config.yaml
d_mlp: 1536
norm: "rmsnorm"
attn_scale: 0.125
extras: ["capped logits"]
init_std_down: 0.00363
optimizer: "muon"
steps: 6872
MLP neurons of a small language model. Each row is named by its layer, matrix (gate and up: input weights) and neuron, and shows model dimensions 160-223. Each number is 128 + 32 x the weight over its row's rms, rounded and kept within 0 to 255. A neuron's up and down rows have the sign that makes its largest values positive.
After each neuron's rows, "fires on" lists the tokens most often at its 100 highest values on Wikipedia text that the model never trained on. A number after a token or word is its count.

L7.gate480 [152 145 157 105  94 116 177 131 153  94 106 121  77 150 126 127 116 107 122  32  99 140 138 109 160 141 117 149  93  94  98 162 177 221 147 133 107 124 140 126 145 145 113 130 136  86 136 114 127 125 131 154 143 210 106 119 141 129 124 169 117 158 157 112]
L7.up480 [115 121 131  86 115 131 112 119 134 125 166 136 106  89 100 109 181 120 155  99 100 142  63  91 183 113 131 154 140  95 118 146 131 128 113 154 129 154 115 134 129 167 108 151 120 148 198 110 177 132 175 114 118 134  99 151 138 123 142 109 178 152  79  69]
fires on: " with" 33, " and" 12, "," 10, " but" 7, "on" 4

L2.gate319 [114 113 139  75  77 106  55 172 145  87 123 119 174 103 184 179 107  99 180  77 137 134 105 140 144 147 149 120  75  97 156 130 179 105 141 148 168 148 124 127 131 134  88 150 115 148  84  99 145 171 158 147 112 182 113 117 114  92 125 120 112 117 162 161]
L2.up319 [144  87 121  76  93 127  95 120 108 106  71 107 154 161 210 155 179  86 159 139 148 117  88 142 153 150 182 116  88 137 160  85 175 142 137 141 146 194 184  92  76 120 126 106 136 143  83 154 124 190 137 130  47 166 122 157 116  72 141  85 131  95 134 144]
fires on: "gh" 17, " Ad" 15, " Kar" 13, "ad" 11, " Whe" 6, "Ad" 4

L2.gate1024 [112 138 117 121 121  71 115 177 100 119 104 160 102 110  74 149 134 150 129 165 143 179 112  99 153 139 200 173 115 112 137  79 123 129 130 109 176 165 115 106  82  80 106 103 119  97 103  97 148 155 136  98 179 115 138  93 160 120  76 150 123 122 134 129]
L2.up1024 [132 138  91 103 153 100 145 209 134  99 102 145 119 151  69 163 123 172  63 161 135 209 136  71 192 132 122 128 125  68  70 109 119 103 133 140 121 149 107 125 104  80 116  88 108  92 122 121  96 177 141 121 198 197  93  84 118 112 126 139 135 148 110 141]
fires on: " w" 29, " Sl" 18, " du" 12, " sl" 7, " thr" 6, " str" 6

L7.gate213 [108 139 154 134 155  85 172 130  68 175  96 116  85 127 109 128  80  86 132 120  83 105 126 166 159 166 184 150 144 107 113  88 107 108 170 128 150 153 172 124 125 198  66  81 165  55  97  86 112 151 136  92 141  92  97 158 121 134 142  89 117 148 178  76]
L7.up213 [127 103 157 147 112  82 195  86 132 159 168 146  74 169 145 159 157  95 150 135 110 141  82 138 124 104 141 105 196  95  77 147 116 150 185 135 170 140 101 116  82 172 106 169 161  88 166 110 141 109  80 160 117  33 140 105 121 120  98 150 140 130 169 123]
fires on: " came" 22, " went" 14, " come" 8, " comes" 7, "inc" 5, "in" 4

L9.gate1419 [154 169 128  93 137 164 136 134 100 130 147  98  61  79 105 136  98 151 139  88 133 109 161  78 122 128 101 163 102 113 141 180 135 174 138 125 127 162 132 133 145 169  95 111  89  80 146 106 163 119 127 103  96 151 136 121 130 122 147 133 175 123 139 127]
L9.up1419 [165 100 114  99 167 129 150 185 106  90 139 145 134 117 115 106 119 159 156  66 134  92 113 169 148 155 166 144  96 123  92  92 106 142 126 106  37 175 114 154  95 132 119 136 147 153 160 101 175 121 163  97 116  88 134 152 144 157 151  63 113 175 136  37]
fires on: "," 26, " and" 16, " one" 10, " but" 9, " is" 4

L9.gate115 [131  85 159 131 110 164 121 171 121 123 133 122  99  95 157 116 150 117 166 116  80 155  90 146  80 115 129 131 106 150 102 140  93 162 113 118 129 151  60 115  90 153 150 142 165  92 122  86 152 148  96 152 118 129 210 216 171 127 146 155 160 142 163 135]
L9.up115 [119 180 115 105 187 114 139 134 127 120 141 134 127  78 100 149 142 167 151 125 106 116  40 153 116 160 100 147 129 143 131 138 104 141  88 111 132 164 152 158  93 178 196 142 139 179 155  85 164 104  96  91 123  83 204 142 142 144 107 110 166 131 185 162]
fires on: " (" 21, "." 21, "," 12, ")" 12

L7.gate1182 [204 100 169  87  35  88 136 144 109 117 158 105 141 140 119  70 155 127 142  70 107 157 144 102 113 143  92 133 162  93  94 112 100 136 150  55 122 135  80 125 151 125 153  73 151 109 134 114  53 106  72 127 176 106 169 158  69 147 157 152 145 193 139 132]
L7.up1182 [121 158 116 124 148 104 199 104 127 160 142 123 123 110 122 159 142 123 142 145  94 157 155 170 151 147 101 120 138  62 134 131 132 152 131 107 128  81  75 133 103 192  85  59 160 141 169  75 128 106  91 161 135  58 125 149 126  66 168 128 124 157 148 182]
fires on: "," 64, " (" 10, " was" 5, " –" 5

L2.gate448 [107  98 126 107 159 116 167 177 155 126 126 157 146 159 130 104 161 148 160 121 130 104 139  60 104  96  83 169 174  84 198 138 123 144 167  99 146 121 136 150 133 124 149 107 137 127 138 101 142 144 110 157 151 119  92  87 122 137 102 123 119 182 123  76]
L2.up448 [ 92 137 187 181  89 121 114 150 144  92  73  95 127 132 137 141  67 164  97 160 119 139  79  98  58 132 145 147 140 105  88 149 155  78 136  67 128 107 121 147 130 138 107  78 162 104 151 146 122 107 152 104 116 191  85 137 180 111  85 167 117 149 181 134]
fires on: " Ad" 15, " Kar" 13, "Ch" 12, " Gra" 9, " Ca" 8

L2.gate947 [166 140 106  80 105  56 110 132  92 123 138  82 149 147 165 139 164 153 160 133 111  86 147 158 183 116  99 162  58 124 192 123 121  86 189 121  90 110 115 108 138 182 126 118 149 112 135 120 111 172 143 147 128 108 132 104 193 104  99 108 101 120 146  95]
L2.up947 [103 160 107 163  55 130 182 121 150 130 165 130 167 164 186 182 123 116 129  79 120 148 129 148 134 170 111  91 170 139 134 143 115 106 205 107 177 163  71  93 111 158  93 157 141 146 140 135 119 140 172 132 115 128 120 163 131 135 138 106 134 121 154  91]
fires on: " came" 20, "ed" 15, " appear" 11, " appeared" 7, " come" 7

L2.gate297 [ 86  79 136 178 138 106 155 155 108 107  68 122 131 101 121  76 120 128 102 103 184 115 149  88 124 139 145 108 128 107 160  92 134 139 169 103 129 133 117 131  65 172 175 130 107 117  94 147 130 139 147 126 220  58  91 102 106 127 145 124 149 130 134 161]
L2.up297 [149 127  76  98 151 144 141 145 139 117 130 173  97 111 131 118 204 187 119 119 121  90 182 144 202  71  94 109 132 117 136 118 139  78 122 195 122 125 103 164  77 111 157 121 112  64 136  92  97 159 153  97 133 109 155 124 202 118  81 157 115 102 100 102]
fires on: " Sl" 18, "sl" 13, "Bl" 11, " bl" 7, " sl" 7, "vel" 6